Part of a small language model's weights: 7172 steps.
MLP neurons of a small language model. Each row is named by its layer, matrix (up: input weights) and neuron, and shows model dimensions 0-159. Each number is 128 + 24 x the weight over its row's rms, rounded and kept within 0 to 255. Numbers have three digits each.
Before each neuron's rows, "fires on" lists the tokens most often at its 100 highest values on Wikipedia text that the model never trained on.

fires on: "en", "on", "o", "or", "is", "g"
L6.up36:136153142142166147116091161119098162156147125154117139141131130119164112115087122120142131133119136167142118127153126121112085136115138141151159124166190176114103142126092101125125139135109156109139117092090081119151135151163115145144150180084136135131113148107127143113116113156140144100187111123164139138119142125144093098117145158122148088134124118128121114098112149113118128135137121129184124074130164117113164148159188152120111102105127071168125145083135110126154093089109098

fires on: " and", ":", ".", "am", "-"
L12.up185:108132113124141110146130142147143095139197162187189126127135115098181134183104139128134166133115142128105148134132115123120136111126100102141105132115155141097136139152133144148113124120121107105069086147098107122104149115132168139101106197106130098148104110150164142086109126122133151171124107124121122129120120151130138132137135090107142163137102071145128102142128160117123131148115174105122087108158136176139195120120121110146087097140117118133143098155136120142124116093104118

fires on: "re", "ra", " for", "ot", "p", "ual"
L3.up584:140131153122144121138123152149109139158095168108129128100164118127114119197110142115083115141117133115094122155141123121126127084125133128131081101156155146123097111145148136151120130119120173173108127095118114125106129177106127103151133171113164139132076115101145174132173095082112113176142113066154120106168121140127136101110135122103143156166149116147132131117153143080153090141157130120125121135128158157119128140061126118140122164122167115133112164114134095109169103139154115

fires on: " 202", "stru", "–202", " sele", "и", "—"
L2.up111:102141151119113139119129127110109129165100125106122140149159123140118157075126135130116116098127100136111122130141122126138093111083103157164158121159151092128102132126143127075148131100122150129123153075134070156091055139093126146086129110128139116113135146117125117138147122113131156118119145123101139146119191146099107134110092108150122131160110085115190142135149125066142113173129137106132151168116127128113118163118118159133167095146118182101123192102119114114139141150123125

fires on: "l", "t", "m", "d", "on", "p"
L10.up263:091137104155142147129111130148107125125130105166162118133154136104157121163118166111127103157114102123132142142137135127142125151115130123112104127127112138092154082102082104121192177144147154107149105106156128151126112112130134149144136099155141110140124140149144118139080129129156150118151168092114153091151155101091185155134156100111176099154117140143119130133110115164154093174136148132123153134069125128094143099161099119119168119108156071121100104177091130124137113136117089

fires on: "t", "ol", "et", "al", "y", "el"
L12.up634:153145102116127096144106111140093128098134133156136131143118156104143091123103155139112125123118109115150127148142127123133087140110156172142111094158131167112133116130122114141118170111095131109123096169160110115096155142128159144146146136081139113142124068101093138126119141074142113087171129141132146158165111130099187101147107119079117155136170104141119165111121159096135110130108134168168120134099165132137123161139122086130109129121151147140147047171155100108120122139102146

fires on: "G", " X", "D", " ar", "K", " al"
L3.up299:136154142111147127122078116134107102127130108148149151159134123202108091140117132130137101121120144168138123127168108128134111090104149124136116129119103180132103111145120095125178122125141141133132093122101125104094120156121169133125156169115105129122143148127134165170120105095156136121146178115147171161152129138096073105101113154103116135149153165066084149140076151145151138116122165148128132119098123117115118085173085101111158143140125111131095141114181124114145124112137147

fires on: "and", "g", "on", "d", "en"
L11.up586:154115124119155122131088136142149153117144116157150105123138147114142132144099151103146119155134103140102085147129117128150151147122101154145131168155147073152120123108142085109134177129106195092157103113130097119152139123120115179137147158118115136145145131114133121135114152138091081139190158175112136140121112151107107099096128148119122142152120084159115146156109134131117102181147106147187123115120171106113089141158112149120118103134118113130171104102140163092140104084094115

fires on: "t", "l", "d", "g", "n"
L10.up104:112129107150138112173120205142081108133160124129092133147148136128169177143116098139102171119107099141113138186157157138109073119117139128090106145115158142120119113122121097080160167115122137147163139102136121151126121152142159125113127095096118092075134124097125120159141099139126097102136151142112155121151152158138174125130137102106135119152106160115160125153143107131152128146098103143115115129093119169156159108143092160102166148110131116114092077151116138123113110118112150

fires on: "c", "es", "ed", "en"
L9.up300:135131097116122149161148110144071062115165132163118099150143127147117120090130131108147087110121135138140053177161151123111083090136108161131135149140123157133152113106111067119150170138113128136154162110142171122104172124130116124136130061106162083118133134141151139120126108153118112116153141090113146146122141104117127114136135112131157098129136127132143169131136132109122113143126095150103133125126151149137173156116106117114155161094107132116085146174157101123179117131119137

fires on: " the", "'s", "a,", " in", ","
L6.up475:079131112127088101168148105151097070155155113111128147108160134171130127119132108111116123139107131115119106134115145129118138095050164128135156145108116141190143112138166149143171099128127093126130138139151150127138177160164075153110135127122130091111121115142148155137151101087166112137122139127099105129126115159096173137164106106082148081143135147141139105151149162092109120153135121129120096130151108173164104115149127091118154133155113123131123107158149131097136137142149112

fires on: "al", " by:", "°", "ung", " information", " Arth"
L3.up535:134142147179106106143137156121134077109142160117118120141139129181128133115125139141130153103105147120121128130120139125156167101128111162123128166074119173124144117152092138107108127147162099140126142126115128115092157114105119127148130150125083120141145111134134132098154137110159104086137134124128195163119115148142166103133104100127146096114140094123103123133103123122121137117111132133152169112088094101147124132050083110109151099155136134156120089134178139045109135125167154

fires on: " |", "ing", " del", " y", ",", " re"
L10.up384:150164105090135132153142103123095131114062106114157144154127142133133087161094098122145108125146109126132112155145131116148148115122109102111117111138137144099093099104097134187124139095144150107125103086134106122117112118137131137144159156122163097172130113151160129177118103099110186127124093151141106125124165114112086137158117120166122173133136146174126160117179139109095112116119077124163127184104108144098159136123158134146134172114120113140139091145100120153132109114151103

fires on: "en", "d", "re", "am", " al"
L9.up42:176138115127127115114129116117146184152188170112091130120157160108157163121117107125119132119122110172125134151131127121133105153101100133159145126139167185137141087112158112108115153091096188099124093129124083121140156118130102190146134119143157148090098131114143132128083111135092109116140101138084129118124118131118174126143129100120153151147162110171146142128133108074136109138140131155123130115097160133134126104159105099101108135112105072120127133123134109117181104136116155

fires on: "et", "est", "it", "omen", "omet", "ar"
L9.up513:134142165090148143141123151117113124096134128126140196108130162137133115108124127144098141150109102134161142153139096130158109103083127157123132122133137118146139141126136117129137121095104116164137090117116138104114115096135147140191177116060118158130148137116113133130138140118150102088137118119123164130150134133123117062118092108073138135145105140128170158131199165117113142127061126142193095136093102152120109117139116152120132137136112129133143115143184118117148120127076121

fires on: "ar", "ap", "ast", "at", "y"
L5.up56:150125153168133092130088108133087168134108158106146106071147161121127111141104142133083129112123113131125146140146141120159129150161102097156111120122153122114120114147107129110108133094119115119093151164158130133104133137182119113118075108107108135177124133121149177110118115124161151125143119104115144150147141159118113142152136113163129170159141150169158124168149141139102114112105120150095127100148146135116168083091112082162143130095126135118118171083139165100134115059146100

fires on: " and", "-", "S", " |", "A", " or"
L10.up529:093108145109128125120123133189140135118124122127149126140149110122123124134090135140191174106122141142144117095130079106103127121102156096134146130116142167123153120148119108125160122177139116113099129149092074158131116163129147128115134148113128137205161112119155125126118102113162091159131105099127133144133148187077134163106109112120113130111089087109138135102120129120098128141086165161134084133130118173098124135114111111112134171133148094121117177118159107157133103086155138

fires on: "c", "-", "ad", "'", " C"
L14.up565:113128135102085078122084133130125088187129096101156116114144147200098121164102134124134108112116092122149132152099149117121113149103133142136099163134122153117155117129143114184131175089109129118179159124135125141172121131129102164123117147142111122157121136147111166120143139132142131082120085122107178135093160142149119129143174092105120127185106101131114147149146133099145150105108127130107146124136174107103148150141068133101146151160141110137141096160136130115135110131103128

fires on: "-", "t", "g", "ad", "pt"
L9.up484:139143162138144140106140150135123092114144141114115156136159155155127168140091139114124151116113123179138139150139130111123104149109121165152085159142162164101131109149109112135185133075083158080179125128151095101118136140134116174104159096085131078118135101130157137132098114131155133113109109099100141128137145136114151094131140121124164123124096113154120140114125124096172139140168150130114103064134140120165109104114075173095146115135098148135085111110151131139121106137113159

fires on: "ed", " l", "os", "ow", " up", "es"
L9.up622:172127112134147122130134111164115104153096142137111126136155118140151082124104132121113131127109149073106086135185196122139152092165077161125155134129141111140126168104106103133171112119138107163199115103135103118136180151073149093119137114116114124142157131120146137102137134132129102130093142126101105169095138133116136127104105152153144119126153117149155133113145123108140124126152099135136116084093133152139134193116118130163139156118108118130101158184152106138154112110125106

fires on: " the", " in", " app", " of", "\\", " their"
L5.up635:105132092150101092170122106128080143124110116126108121148151160183124119144126162127154119129099105151090105172120136140166104085076113117153148123100139111172127104112132102167162152113139128150141087100127146130133133119102113166108154101143120106104203105124141142170172131115135129120160134113095140136120151125116123125125082094130087139146097159138141158120128156117122099155107095135159107123106121184133132136140108137123164164106123128170113091153140140121154125101092098

fires on: "ab", "m", "oc", "ub", "  ", "ough"
L4.up280:079116115119136121137116116140086142153132147128146159158154119117112132132055138142102109105139157154097140122143145154135116156116153119157094134179163173138118091084122161126130136086136124102160149087132108132130137144133085156116143110120151108107132129096157142086150122136112133111160121111139132131162153128077113093125108124119076109141110154150134121117119136069157115142104112196152098105130152153162148053155141116159130101120123130179114126166119122123132129125112121

fires on: "S", "A", "C", "M", "L", "E"
L10.up547:114107111099133116120108129166127123102171131124175157153161107130120127144070139121139155116116146111109124130155099137146121130103152113145094140176130180158165108178121155137135135156137087100094082142121090139144129127141135156098128145130114097138152113133165143123122101080121116179117146112128143163098109183112145158150146148112157081147108111126129127123117123132120126138129182138122096132122130126111184133099069074136114152152150122134121130118104121080155102086154152

fires on: " sele", "ze", " age", " acc", " rele", " 202"
L2.up463:095123185131118204151096116155074123178095171146137158155156150123121162095086130127129122108141123180115104116105136123133054116116110141150114147161133129131134129141093120112126139096106142130125143109127120105123111149108113140125147089126106125111141168093129133137142088139123110094135141114115129139155183088102104108097142148115112128137099146089133126143160136090174120148167108095139166082103124122129130099116125127107160098139152115117133151116117138110159137152092095

fires on: "et", "m", "ar", " of", "y", " est"
L12.up102:132126136126110121146133103136167156100134166080093133120126157131174060144113166122144105101117158101144164136116086140135139144121147167107123130186142140130126145114100149131150137128089156081130080124120159128110140153122139107204181083134135137147149090107138096112156140146133124104156145155143148137123134125071109115140125144118089154141130100148153144115127165137108109132104105162136134103090113138073161147154093141105118117142152124137140110133136118095148121137085117

fires on: "l", "inc", " fin", "on", "ro"
L12.up201:121138165125158129127102119136136142152102140117158180145134160140140109133110152113135185135106119122118147103141109118104127108111135146140147110093143128115118106122115070131177110125172180113116121108120141116141133115122143144136136129151118100140128143151149155125124145107143125104121135116121145134145137053109130143162177149128130163113089051157106103112093123131177134124120153125169093132111150142057164105130115131098150111098137159085132122146098154126175117077131083

fires on: ",", " that", "ly", " This", "3,"
L11.up573:174125122102143117149130131132144118121103138075106182123160194148161127160120136075145114158116107136079091140133099138162144082141124137120100145154131126139130108127134112097145113091121099141122112091115122097107135139175150168136130138115138137160110098152120149103147106143112144116182140091128138136119107119105155167120124171144105140143124085140149149109170176133131111173145106105126125090105168123091162145074140122114154156128135138148138096120159144108153115125170113

fires on: " of", "lo", ",", ".", "erm"
L11.up91:115146112188128122124145129135151095110096134110119122150131167129123125138128112101168062167126098105090142140125135123147137133143146103096140100143125113100108103160134086120118139096091173129107142118103097101121147130172128129105163136116162112165141139133188158089151124110114150127157116123122119142140181125102135160117121092116124149173134173163115142144109174155104106160120116146177189122126113156101111124117096164102156146127138111117122092095148138097134113153114104

fires on: "es", "c", "p", "n", "ists", "its"
L11.up234:117133113116135171150151124115098112110113110120087111132152157134126134101133130127116099156122147134159110171177126117127133060121165107130118101150097158101125156126130078116136139132134127151116099109176155102164109139149142141162174114125124130116114140118143128125121080151125090152135108103080126111127111101153081131148107124162129113150136147123147138087116142154108125138102110210153113128104183139108148185130118162163169112106129116154171133120162091100132110118128146

fires on: "e", "en", "or", "on", " |"
L10.up370:086133107128116139159120116149076110112135142165151179129119139153123132132135120129135070154121108128127090116131123107163118128132114156149163136100151136126151092124103127108115134111109163120140117076137212088132159142162150122145129115166124094115131115127105116130125113139128108135162085139099152102097096147124161112119123115124131111172115142150091147125160118148105124180102107106163174138130181116134152143145169162156115123136093158110086125143171100135154102142095101

fires on: "y", "e", "ill", "ar", "ack", "en"
L3.up339:139129158125148090148095118151106136132129118145108150094128178135122118168103145106096135139121137123126129124142110137108099104098100141154135101159139111134135105146098109128125124112157090110115115085102180153149171160168114113128111154123106130150117107132189163120147118085081185111158102118116137153162134167095124122129125156146146150150105118181142107138143147156088139163087127115168123126126153138100163105112126092149104136127088110106107122123163166169153108077148130

fires on: " and", ",", "ed,"
L8.up282:161142075106132114111118173104138108107099136115097136135124128147154087161143135109163138121137108102075098137151122123134148104165079122113149129136169150110084092111121102113124153115132186112108097139111102137126128119134127163135124155119126120171114128154108120107116178158119148128161136078156134130144152150116094150112108109186149139172139144188143156123079141122076122124126131123133111146127174106071137161081138135120126158107115151119110125111126144137103114164121141